From a checkpoint of a small transformer trained on Wikipedia: 14 heads of 64, learned positions.
MLP neurons of a small language model. Each row is named by its layer, matrix (down: output weights) and neuron, and shows model dimensions 629-884. Each number is 128 + 32 x the weight over its row's rms, rounded and kept within 0 to 255. Numbers have three digits each.
A block is one neuron, or neurons of one layer that tend to fire together. After each block is what it responds to, as a language model described it from the Wikipedia text at the highest values.

L2.down1496:134156154151176082117164165137133084141129060123164090120126134148140112168131088115126164119137156153147140115136103143118180123096136089111117116143122120100118125088085127137149139126163157102103165103122125112038106088118108139139159110142135171113092097147123091113165142152118085083126110138156114156131149110157122172112089106124106139102089149141121100104099112138180104108129141136120112100124129131166122183166152071161183124094156130210186113182116120108118207203127143062134145141169106151115197124123088173192150145129138145110139100087077087117106146140119109180119121121109110196091108123176140118123120138142133131117168123128055121145100137142168158138133147111091109170149148097101084123099156118148117153072140140008140090214099111137152139159109225
L2.down1686:179162181125162138116102089122137092062128096106186169093068119186196105134102089085140149167088076128076096159145091126164131095147139138115102092096109101152108117136132059143191113083158130109139110097124205114150057154117117133177120139139149162111131124087138111130150078140048079136120162113092108167138153115128183130068120091100114168119127140132088104155126135094153110155113107137131102101108141100100105159105152163134131133086158111175155184096125129188166100123177163109165101100126147074050097048199147152231121139132118105071177116095172132119147095114087106090143213136110122090124085151124159092140121106149131100074133091124145108046166098149097121152127159049080137122170172126085114123116114143161174113081173190137139128145145173128158154168134168
L2.down2205:174137154105104204134061178205208137107126073128196144094175173135130098154098121087162119131135103138130108123120116135135096155138114105156098143097091117129125108136111138140123106158075134125132089120121135091100113107126092133119112130117074151120163152159147082120121172186081064149116151124119120109097085107110087150123125173086141090111111143127148105182143122115222124149122163078181160137145103171133092117139157052163109146073141114201121204121126111086133144097104166219151119122129083122151123080075053170073137129127127157089103101127098123161107101120082137106130116141164153147095068119165193146135043125199153111153165157098098071157186113173185127150128141132112148135129138164147109094154164166198058131131157126134207118069120105050190103148141114
L2.down2537:156162196037156138080177139166118130141147118169169136152129162144112186175122062145175125111131185118069095194137139065127177079095105079062128169129097114135125117108090126152163100161127134096106134128155088129050129097157126140137184124127120122156155161126143142128083140135206159133146169138097073206064143088153141153041113140104120046141098157132159128126070129075185126088090120160185085140129092193129211125115119098160107084131173153193084182111147064069101202108063087091103082223140101113157159137090135139111188148165113131099136114106128144129122070097141121161110119119149092108131153141164099095147135106157088115163148158128092108089121129156110126130163116110113145122158128134140092128100116200190138101107130089146179074115139119119179077129120141
Word-initial fragment tokens. Incomplete opening fragments of longer words, often merged with a preceding article or conjunction, such as res(ounding), the m(elodies), the f(lexibility), exp(elled).

L2.down566:181155074122079105095195134083117132089123181096138173115134156195159062104140104134132088134127148163140123084127102091098119153118118171155078165159145127164165106165145075095140067125151106132143123145136118161153080184083085111172125194089130161116103172104119135170103109119174117137167105116146100113070138193161129137131120133158141121115128129124104101153099112134152163128141105175142133092142079131139143083157092105092105169119169158143192130113134087080125138124098190155176123089011114184078139083164118084146084098106102129066131157110096075110167063166133135101104152131133106095117179122164104154139152127117151139207111059126141134138138079130110161085131145104126143140061129117113137129156116143063106077106167123128136130153128111143125123193189184
L2.down2016:144087081109140149112148204133101103179137154143166131108084113203141163134116096115081164124116174128087127137103188198184145178124059158137133132106091146115126122123141184177148133135136141137104097054138072103161226107148029113050215122122098172159155132104088139073096150131162066078161121194140098144138151025089131132164149147148078077153096115122166110104105160111143116143124082145090137092162115138132075130084126058139125183226120133128121150117151148184058102123134104134097123106150102115130125145135099157152153139088127108144112143113119154159161121137056147126153137150125133126101149106100069115088155160158118104106128152117142111100124097169101156128118166139142180124153144162144127157144137104128169102161149165112154171116210092113100075109144071
L2.down2056:123124111155097134153121147113117089079098177108119149149082131137153136091161166169146109200110068121082192090121179140103089159119172153121107139175127135132061143129196115133071141152069143152127125118111152118173133163134118111124137171115141165181119120169114083111102130145140136037192196170161085146141117169127084135103106135125134107162187124124103147119146102122099129133097150125108092109145094155150128119121160175101124143032145123095145087184152191106120193081122149138181151053111143153122130069138136090154103100072144098108122111171086117108141108120105121089122160105156166112085136133179136113131087184139104163108106144088057131112161110165071115133163165119194092163157137181083078155070137134125137106120179160138075184152099135114115129134165088
L2.down3229:126103125140126137171187124106134148097116171147155091140114170083126099158116120140141156103152069134183120075156062048202151174052171102127044169118098124133139114103050123109138121092132165137115215132120153116157083120102107119120147080095196131089127112172132097090158154162123189100094096146143110129117135096160142146110143112146108105122160156108103135164154097137201094202142137092106150091112119174087078139082097122093122136112116122149152110109130071144108110106149101114143138102083102101132103115172106185110132120110151088091137090186097097130074122114090144160116127119084090078159119151123163094159144071128121136103146039148151079175156119175144183091140136153141161142072128151164146126114114184146102115118127157102100112103131094128117147205096189
Formulas and spatial terms. Two groups: tokens inside math formulas and tables, such as f(3), ) =, and minus signs; and position or direction words in physical descriptions, such as under, top, southwest, right.

L5.down20:148136106108127160119100103125118113076173136154115133063142137104128143116108123134175082100123180098206122107149139167146141135119161125088116116115161064134144124100163139112162177094162092140088118129116072104201098118106178151178114117144119098108136145135107070121168158154119108171157161117117202145096111108133155080139099103117137102129151091088137125112157162112117149157172085209140098144149107127149068113140083126128073159092165077099165103116147123176140146157156140142157082155111026112161136136097205120141066166160151183156121086146137092137126103130125152132140141180154085084125137139096141136136100168098177103151158116175101176079139123140122117085107144120102144134196152104136210091033145116123180194095130149129105138120120147148106171144161116
L5.down612:098104131071115132204087132124055128126093070124147120137156148052132149114128089121129084129133162107138117129129134127145142132124148125133118127095156118111115135121117152144101170153115130159071175103142154096092128122094127197121080113134110134090194076147115155158091146147102160050094142148157094131098161105153142168074168127166165106112170172106090152096151145062137147125118103138115103156151113073137124093120151176200118106116158146116120157116088129173138126088127165103155166135139125169173134126122145151191126101116115155186172125128093168065069242177082117084144125081164127089116103153131160110130138116143100101118123090177086128145160136075129113177186119129196142119132117150103162094125152126151095172098162113103096157146124127103132151160083141
L5.down1051:115130110169130132142169151138204154092139161171114141152144166152089132093113128113100185114136142160158107093176160085110148154120171095140162120110179105165086131103096134167165129057090148169116161096103123104196157088167127149151118096186129169146084134177171156139157165172115161140158078090084150094116064116132104130088088114120097128153120128141152148133134101074171124129122106138153090146171077203153139077144125109114129111076089094053130150086158129108113140150113107118157089139099186148148101092106094100077122103180169147126138119168113099060119160167113144180230111124144094077121157171071132207160154151148125147173056143188159154185112104133177132170103129161144144121186126125144126103086109135176150128139141127113113120153093119096139165073098166
L5.down1761:095145129107117128172193075217102096139066117130154134168081133196168127106139144133120156175146124139133137127078132148054106126093105184132159105125170079114152081093120172134180138128180106147109112138182117124109148127108136151183159110062105098124107127158064172129129150209175102123088140169177126185164173146140105142122146139101185153128121097140162116061135129138131130127095070116091133055151058171131112127192099122138170099170138173143101126094158065128136178170136104115158181086116053136150110113186114128145090096094141091083122122144155131110118085185121177148101185164142082159113117103118190117113149093146143060093094125162114159117130087178112167064121152114081136137094196129144099222125120182154078118154141145136135143161131141055106121123145139
L5.down2106:167090147104099134107161149164161093100116107144095081130137120212186162137232147080148149176126114133156128118140124097032081153100135158089113085126165090113141125082144176146069119151107154124126118137129131161132117138122154073133166130171103107115161065135059120115082176096152109168101147145166147126115126135155154121102102116116141117113131077127162109143111142144111114072138086113107073118114115136110082125134191099108152157121115142131115106112134160092135140153103100102115141122118099101173155115216107091136107151204147159154177134125127115097097075155086110142095128114122169117206116162178089134093117103140145076172182161090204156123116151083090113139162094077093125107075148096117170129116125136125108053173169091170126152120136163125102144164112129
L5.down2128:195118136086154140093124137148134158135193130137110092182102097111118132115156088115054106166133143131133090074142120082145141144123114129139119123080127163153138146089117129162114124126143148087109105128120143106115100157071075112143099161164120053173086119121104155151119175141141114116104092144075229147170090121126107149130118139146118005137094146140066164117092118218182122137106083129104152141137046145130084148180111165148113134089186109148110124142151145133113080142111167148100109101155109144117192136177100111156085119202150153104123146158164136099136127092105106175112129115086125128117137132075172166122079099103113129094103112153111092079127112156129157144129179105149144115158116178122105117122171137140095132078117057136092123182131123161074151097172085
L5.down2477:134147146126208057116107076117111071149112183131148138117160181108165070164159121182147144166138104118114110148149123163135120126132131067106134155147098107128162096082145179135196152117130122143164108135197102087133100173096081128117135137155171143180104146123154130129112143134122052081124120143095134179135139107167120086105146140080096103123119132134096124149139190074137110162067114151090152122130146148147148106126167095123124100090100147143079195130122113123105162140095098061175093082155122102139119130076116085155079133133106115089172173126123122114147145127113203129110135144100095126056122162100109125102109125141163144120156078119127154163127139134105191107143148147132118142085069098102106160127123205161093083118130103126122167123086101103144132160119154
L5.down2918:076148130180110131129118073111113071126114122138143117148100144108115158161130114143130100151101116107093146116100146134162101062111137104118129125168053171160134155126168130143119092151116101102105187081182096104052150165115125108196156115177134127113092144132091127095136157143104094153183119099138122096183092121121096146086119146112098111114173110131140191140161139054157147100069131160128137151139177145125137182147157049167141127115124117151074092124105142105182112150153126103126132090174154156204127130126182067149138191101153101144148103117147106126106153107123109122157103133150125139195099112085134098143135098145094082127101172150139134102151160098134140095108113138092160134106138134091063147138133150183075109149152137134119130160114157115132152146093073
Table and math markup. Word pieces and separators inside structured markup: LaTeX matrices and formulas (\langle, 0 & alpha rows) and wiki table header rows (Weightlifter, Viewers, Alveolar).

L2.down614:169179167105131131111104126136089093147110105165165091162184076150103131128137095122132145059150149154141146144100121120136133118169141117111123084135164146096161161179187085131092131134133111130187138106123098165160105108141162093129126164176128075146164121166174099095156172145124178119154151190196105108085114148097176074086108062108081148181134075151033122175173098198085154108134100134092085170154134175090130112157128171119080132094104138161180157132106163181187141150058171120161115117132154140087146146117140145059079144129136132134166142159142118160109111103075087090128090124145084179084105144151166148119117121111116127181132056121136121116142121091109085121087096123125159131034123103113117150126097072148136140135177145167124156145146162105157106107128117
L2.down789:097130173088121176160123117050098163147113109138161120114140122172108096128072168122145165111129103119175076141123132103141102132111162155109096122119104131118077113094179105085122112141115126096109108090116119106202101147094128132144125145123137153125105152091122133128172118142118199146177133156168090157103133120108149117117146087159148081118183097125112127153077139173161086130187058151126104100131146158114132096146138123136137091138140156109088165141116107215143151126086166156100166148131119114066133118147157090164160226087137122077153037133203103154074079125101108132113119147107097103139100068135138112119139163129173161161127134092164092114141093168088130137145134081124095147153163127075079102136085105077148075140134131173098167131101145132138175111101163
L2.down1028:127136160116146086106126117143122124162093144163113136074180117133167137114088165106162192145103140089137109130120198144143145059087131179069094128122134172141161128137098156096174161206110120121097152096154103093138073133073113117112124204121074141158154134096156144170167103134140168096134152172133105153109129079116141164117090141145119097129161126118120085124133126142110117140144111182115108087117110167117108093135089157131201117139179125097094088127124161194099118102159139140098136126108125107140113156131125077131111129080152124090118058161163096181151197061073116070191173127153080135124080090144171176143123156090144164083144105155192119030135135152156136137076109184136100128097139141133130134103101120128134121067099172140106138126142144116108132123088179
L2.down3567:098117165034112089103098098122132126163142166158122135077145114102115114044085137148133161130137142139155087146122054117109121122073144105111167103120115178125079140122147105134117136092157104135138106149122143087169118174078115138099144097167142095128103182147175111155081135105095181212183138149146114119187099143135163132110111137132124142115146113114109110146117139091144188090147057076118076095136163101149112087137139041115084162138174133162119092159103149152127187125092209102112125117171097096110147186156129142109097159139125152147090081193129110150160091100117127200071137138147155078127081137182108172137102104122076137130101107126145092144154079173104136169114120059104089191121119059125056114127117130129147143063126143148061128155168147129142172142104071
Final pieces of numbers. Last piece of a multi-token quantity in statistics, like 000 after a thousands comma, million or billion, or a trailing %, mi or unit.

L5.down460:146164146109152091114154151101061142155118063164148116090134115106083176128147123113157093108105158201106118127122140142126126077166155088135130150100173178114092117102149168115121224088133118077097115110112137144179107080132175096100162098136100095118105150093126129058111122158118104106134112076106157182159122136165130096147139119093161175096114135152155126121090111138070117153156134134175098114103147185102124133149146122152109165159133112166173137107115109093131142156087178112106160148158163088151144178125130137102183141077107130100126120139117090174109157138125157171101093164112135099125161118045131078140092100133114186092174149156156103037132147146111083073152151108118168169163152133142115122123136128171192106141142080111134162121188130164138178135169107
L5.down647:138175125160153125077147138070167102159171172131066109071110150131111121139091158119204092157161109146129157122089167099153079084125118121110123126154130143153119102151149102098111115128112116108146168058137124115123097122127178097138118109126123105088103107135102076179123143146119156098126132154151203172190151128176112132170103131137158163116135105127183157108128107135117148114178126097125097142171115152060173107120181120138109102129146156157099089087124170168142155141122165112163078132123133195161189138098136068097132156160162126079093111081064145137056086154088123108136107107107121139141103102122179153097130197113145083154152123104128146079123158169132112129132110082127137118125142095095106058103109147209195083096119127081155135112100173112125152096111146
L5.down1241:114124122133100168105097198128106067110130148151141134137097100095110165067129071165124162128150153140202137115131122076121132079144097096156139153089159142155109141144152119121103085138155168078145129060152100082105149102169121125131157116110156143099119066146170134118148083084135098092101205169102230179051118122135139198195129117168083163159155158127157157135080057166153108118125148142152101104127160112134086113114107169144124148107126196135148167125086096105152145156105117111140111173129175123123167109062077121094123098164124109080096111175109128146191131154138121148170113140062138107157102088064140154150107017096131109144113116131107084140100179150112152189164112115145145171083127086132147115149108184088121113138132086115124125118093127088117193137039088
L5.down1335:185125116104110114194127193106141128121150122133121121141153159152119095145084186089142095128172124146133128124154094179103108093106166137137131152127104114141150104099166141093137142146133060160131098109128123112092138164159087091132114105082118103057121141134121139122179155127155127151098132095123138086119134104170184173154100160154076187102108113116151118149115115059135140160187150202109121059106144119150135106095131174189122114124133121151180082146068125117155116128144101108165128167094060180097108089149100127087175167117098144121152086099142150124188081119073152139132129123091114126154105133146123106121154151095084096178106114136134112167083139195132117100109145122056207129140103133071124151135086069126133153118171150216134110082170110174105179166124143
L5.down1740:107049168163141129172143087106137119094096149094144061112143160066118151093110118195222195156170127110141111074108104158158166125180144089090114199104065096107157122116107085159180143085114072148140134094134092155143118161152136113140124206117144124156128132151073119088109106180068149114078094163046091149095135096164097158039093125145154163106164131114103153142090150107105092144184099135108115086126143140039087121144119139146150138154143134111111092111073108133150175106150119066095120136090190110149173110150117121067070201129137060050162108082135117136118111121120153169136124107148142080133116139112129113156146201127046083088089180098168152131124125149101137103130096121174083134139161117174163167115137094116122150157125112091171104168106114098140118152098086
L5.down2475:120089154140156136162129104124163166112186107156172153201096144077129153095156169153118127168108122131095158109112133140133128092076112114138149134142119156133140143114147095120103118188146146121192131064158123125110136107096131119079123091105133129087126096099139160112111151136122147082086140132100149155118100081107109147190119077173191203137135145170069100129135119206139116096188113113154190092078101140158137155114105111140142111087158186173139127093103175197119106122067132152187144143182148154166171066142122126088159136173134145090056091137159096119137141164133149141131078132160137098084136093072102121130053118144092144130135159150113141088126187121123152103151069141138171067097085159165094145124109137085133097150129170132138149144097133107149186115046135
L5.down3068:096134160149118157148136152119131140164162160160083137111102118048146139132081129129147144102135118152140159152157149140164150139108114094107165147129164197134128093093148173145130165126132106091111131149112099132191139159184109132142114136128111091111142117172180090055095152155185157093112160122130103123096086156098125108133115115127133087060183105076159076118105144160052121174092180108099154142085138116117093081143141151153079153158096140164169172076160104161118140145094149133125189171161130150181160178113120108092074110113087094126081131144147152127148138179094110079187076176149147150152078080150102116177125158101160162125111154093098138126117184145145071121141157071092194124175098105150137118068107196172140105129117105187061079151081097171155214147125124
L5.down3580:104148158143138131133126167116115110097196112078142145166125112107148148160080108127127187134152139175126102107146149146107142137149171173130133106153155108133104141121118136094101123036087126121137167118140117131141175164136142132160098112135076094163128087141114119167108064117156106133121055106096128175112082135140106203074155107131124140150131146111103139207136097127111160095140145068146157136194145141045183127103110118178140089116106151085145159144172198141101104084167184109073108164100184169101118123141125166108123131202114100123155127172181105087165163126118126113177142151103133149110169097117134158109150032143166110169111105135128148118102109140121148179103104154135165084118133158142183120109141124154163070113130135097092100193055115097150172095094118
Subject before participle. Final token of a noun phrase expected to be followed by a participle, usually the subject after "with" (with Mark returning, with Brewster making), also unit words after numbers (2150 gal, 12 m).

L4.down1528:088059093187212098177085146177054116115117151066111144184147160102097116123110100064138094142118094128097135102192104138153093098153115078109162160121111086122167120085063115168147124135097105123154122091109124108078095135156134093140174198110137120097119149137131125136217129113202133103178140166141114108137127177095128153114098108073135150127108020181131149119107208165087174128109136178153141142121051136121148127143183100092112119138072172099092114107092155155149103147154076137136155187139121159104142107175076155122106153145122137137153118130107172142153167086105134110072085176107144133132093115129082053183100128093130137095102128107146176155121121124099173115087108122138123147121108148120114108116218122104154151181191137124142161139121142089086129081098138
L4.down2479:133066116139139133152146204111096144114169099068128155151107156123124105112155079132143071154175170139173095117124110190132105123121116131086161081108067126136135125107153014077146169108140121099164124106089092071139138143171140138099181089090201104094160108110080139112137154061129205130152077159083149158154149223141142123145149084141128107129116138124138147127078160129114059142137128153159160113190085144110161137115129116122136194097114158131092134075120172142123106136172124120112115128098145075144101125173119186065129157086097145120138145144142099095159063078067112141068085122137173076118089133085084130174150110135141097177131157136095093077126134224096078175139084113121130120139160139040115141088149104152116092140164118095146096122140107142152115104135183
Geographic spatial relations. Relational words in geography and route descriptions that link places, such as confluence with, intersects, between, mouth of the, border with.

L5.down161:094184164144151068164096154151142106103124136203175140082137138117092177152155079112061125157115098103110188128121178159109125132157185105172145111157161141155145138084090157168100155089137119085108151151126114148146130109126110166067128094159178162087096097120153134117164147087123091145082090160168099149138173097146131158172149159170105185115092166159148166137155059104151107141171084144130121149074104131137148115119124120147104166135062110147153158132129172121136132071112150167114175115114133171091125118074152113145094108069098120141092154118125125136131077186158172100109158102189138156100105116161165136120136122128211113121152136066187098105156119171140073142088129142135124112130117114114131113109131124106115114139057096076163166128138116170068196166143126
L5.down619:109185160119141086194136173134092094141127103116138087131155157158110124181091155094126131171196126115065123137192142103137164109132137119138137125137114151118094111083077071083121147099155136135090112119105121136136149128146153109116120119171109139094110083152115098076152182180129143106136162132137051132144183123116121130175126085118144166145105155119124090132127136162157109129137091143139134129109110090134129132074101145137115118116130115154125139106105182147134081104069078197159148116187159126095187137042120155120164157107164106136128120135108134111160148183134166140087113115186153100118133163135111129096121079134130116112119131132135158143131134096065106099081138147144167161157117100133096132083151171088081158149120160084117108129134123146089136077113140
L5.down1155:126211179142132097109113137046123127151110143105078145097063100106152114148157124126051176080120054170145190064181131195140152169114092126159109104158121107090124122110085137117115188130150150105154162119126094046196095163131072159148137120098140122091135130142158096167130135134074118147127133117115084104142109088186154171144151102149168162065084159126139113173093099145106195142132113042073107108136115145170079119083151117095121134146111095113124126163116106131099147090141119132161106190156179127130192161133163119094110167131120124205118062160070131086094151120143096143075139123134123124138181056153211176152140113165155149149157091118121140115142103107093128112093114150132093082094108099108093166073115122105106154210125144128084138156136151191151106111131165
L5.down1575:108133130146108154132117154125121096106080093134190153137149117132041081119070168148123149199171130230115129125160158124111067154054132160134162102135199162117138139121169181083118153033133151127158106184165148118068110132103154131152093158108110146120099083202107118152122152172138158146084089152154153091116151084123152124145106142114110118117117094163182191146143124121106126142082100115106083141116055154136173112161101109186140139118168133088120174118138163091159163167139127155126190103127143099179148110103091171096135158140085106168089145125102151186126182116120108089154168173178157090107069120171161145163111121136125101083085114148092159105138084063107152150128104151141118129160146164078142076150131088143065130105138148158135099131111176086065089154104114
L5.down1613:096180101108109105148144127105163155066078098110124118088111169158113118183098139100125115104087114144124134109147167136113148094164191129171176123125071105121107082062064140123126101093105174123095134128145186191129131121131146125072123122172148140120108137108090087085173119133103094148111123163213134193136098070120124155145067124189102154193106149136104153123172122072148106124095194126122112158105068105061167133085109102166138121121118104127126173143078143142156101143097130149153128138167203112081171152135154145148138159103175133152140141172087096116093122136162177170091181183159085103122096114123168151126164104119136067107088084109112158122149149105135089115083107108130115114083110132157099117115099154106125183132108127103106146177136153150161187103142108
L5.down2361:157153084137164105119149188076229152162091180096161105113098140191063083183151157110120145111110121116138125135107143137095153091171152092101098209068110203087128107115082112166117121132188158105122138114178127179166082150154112160160120080169128138126122119078102085064150149139107126154144100171173095178121098091168130166130098084114123166210124115109122118117154122064117109107051173144105147159095087151160149150098150096176121190120088120128084142143072154130080118150108155181132093110100183137059157190152128207112096179142161111138108167118166100155139120146181129141116111184114108155145102134151135120102111131123155098126163107135101156108101059157095089117157171135139087097094145151093094130146118146104088159116134097115115132086123109072150151109138163
L5.down2398:094161133078117120167134154164132161096104101102116162093138162129072080165093076146096112166116055142187092121153130189099103101171185135139170108078093100064117125182073129178110162095074201136089104092132124136118120132134155111151111103162101156114091157154119050110143152082098118155157114160154132142116091118118138100150062142060129115134095074138126125113101166136096122146118151088096147152179125135103124141110144069129108134104130119081097137143054150120120169107130102092121136180094138176085171151159230189094136185084137162082162163113118137145147122131066143162099116137149109136112100135127099093118110139097066166096149136182140123191127075094102088088107197177135132170147090153133152152153081163103087120147141134119099116149105085154153126125098073
L5.down2419:148107161101084058115131094102165176122079034091140124123106080164112111082089101184083154177125144187160185126166154146102078095170172162110154132187080142146169162117097160095148089157119136134147109103087138151148090108147129064109131129078105149135099127102126140128123103185029129094140159148171130093151085087137091081130155141179106148078155143137163064109167229150138123098127108153097073145109076139125110116057149107088141104136087085092122102144072142114158141105150165146186125126064129068153140146151094120134154082191180136170123118159131131111117104123118161143072164115090095115126095139101104129164152165146205160194136143146112128090122113170166143156054146148112183075174110142156119115057127126080132137123138130109138106114154168166108139108108147
Word-initial split-off S. A lone S or s token starting a longer word, often after a quote, pipe, dash or heading mark, as in S|ports, "s|ocialist, S|ide.

L4.down285:105091130105133075169095105155137164136150128142127205196148127148133088119177153135137148092134118131139112109135119216079146196096123125120139104135150152150116111127161130114122131097196159134120105103131129134136141159144111069152155116148149055116127132181152071178087196094122149109102136113099172100172175135138192130174128096100099116091108064133150162102097050163121120181150118091131133035140114144145150098156100114096098173158170102067145094159144162116169143142096094146184151156136106089144081172118133109166178135163132132107091129140142192108110082151098118159050138139133140132080136160137126139087145167150083115132131112143142126125170117181114083130155104101138154103068149119128148112141103130133151088160110116164145130107122075082166097113123133
L4.down1961:080111111190072115104112131208133075132121115146106072125185150088148137066156152127158102158080140085102157140105110185098164129128162162069135073130169151137200165095211147106160129112097095118180148127158161147087125091103117188170124106166112105118129147135148143127109183119157098133132168085145171171093184119135131130097129087088089095118115111216104114119112160141172043133153144127163125130149145104105063143120123106075130131126149169138078116176162109054154074115121146092143158090085095192157143059147065093150133075129127128147119156120151119103126032149123176147155115105090181137181042110126128131094118158109173116132169132141164168184096074096168094115174104162115073113164146118134159137155165174217151090143160113151115091111131174134125145178083092
Final piece of table values. The last digit or word piece of a value in tables, infoboxes and formulas, often just before a separator: the 8 in 1.8 or 7.9/10, endings of names in credits, math subscripts.

L4.down92:112153164135150170157087093178118143139165196078177123139097149101136133110168167100059105132125103140090105102086104066175115147156155173078130110132131112165085117153139106218193156116156151089131114118116145155157083063089138108163117111141180155155061092153110135143055089120142131100146143133108130166102148105170162201046203085156144144164155122128138114206136130170181174171204097107128149152112081202116105115153106165183109142165085145183159186135121124158142107119130103130132089166099041147133112105212090168147150103154131125122093060164110150115129118165170099155117148153155135021124178168191124112120089100139106118137129120129089163080090127122103095108129117134121142129104123166140093109154148160213162100161096149138102047145077101180213097112148145
L4.down298:133079186146096118075127143138085154108164130165106101120149094062113143055170146045116139117144131181192165113153136121135168142129109141149118101131127171124111162121149121128206137167157108126107210123146137117174157124101089129117132093171139072106135090104179188118074171148133176095141134055119085136110104125116189082109090119103156133182142137169123107166123124137168108126115085113100148174125128117097106092161115178114126120136140140153069147130143134133186147134119145145102112055077129144158161136191148102158084143169147207113117116150131105136110109172158118123113149143171108119100099071156168144072140181107129196161152119110093078082132131124122127137135082160136159076140101135171172159106164126143143164130142081143129119132122119086146136130104141
Word-start fragments. Opening sub-word piece of a word split into several tokens, such as un in unearthed, res in residency, enc in encroaching, and S in headings like ==Soundtrack.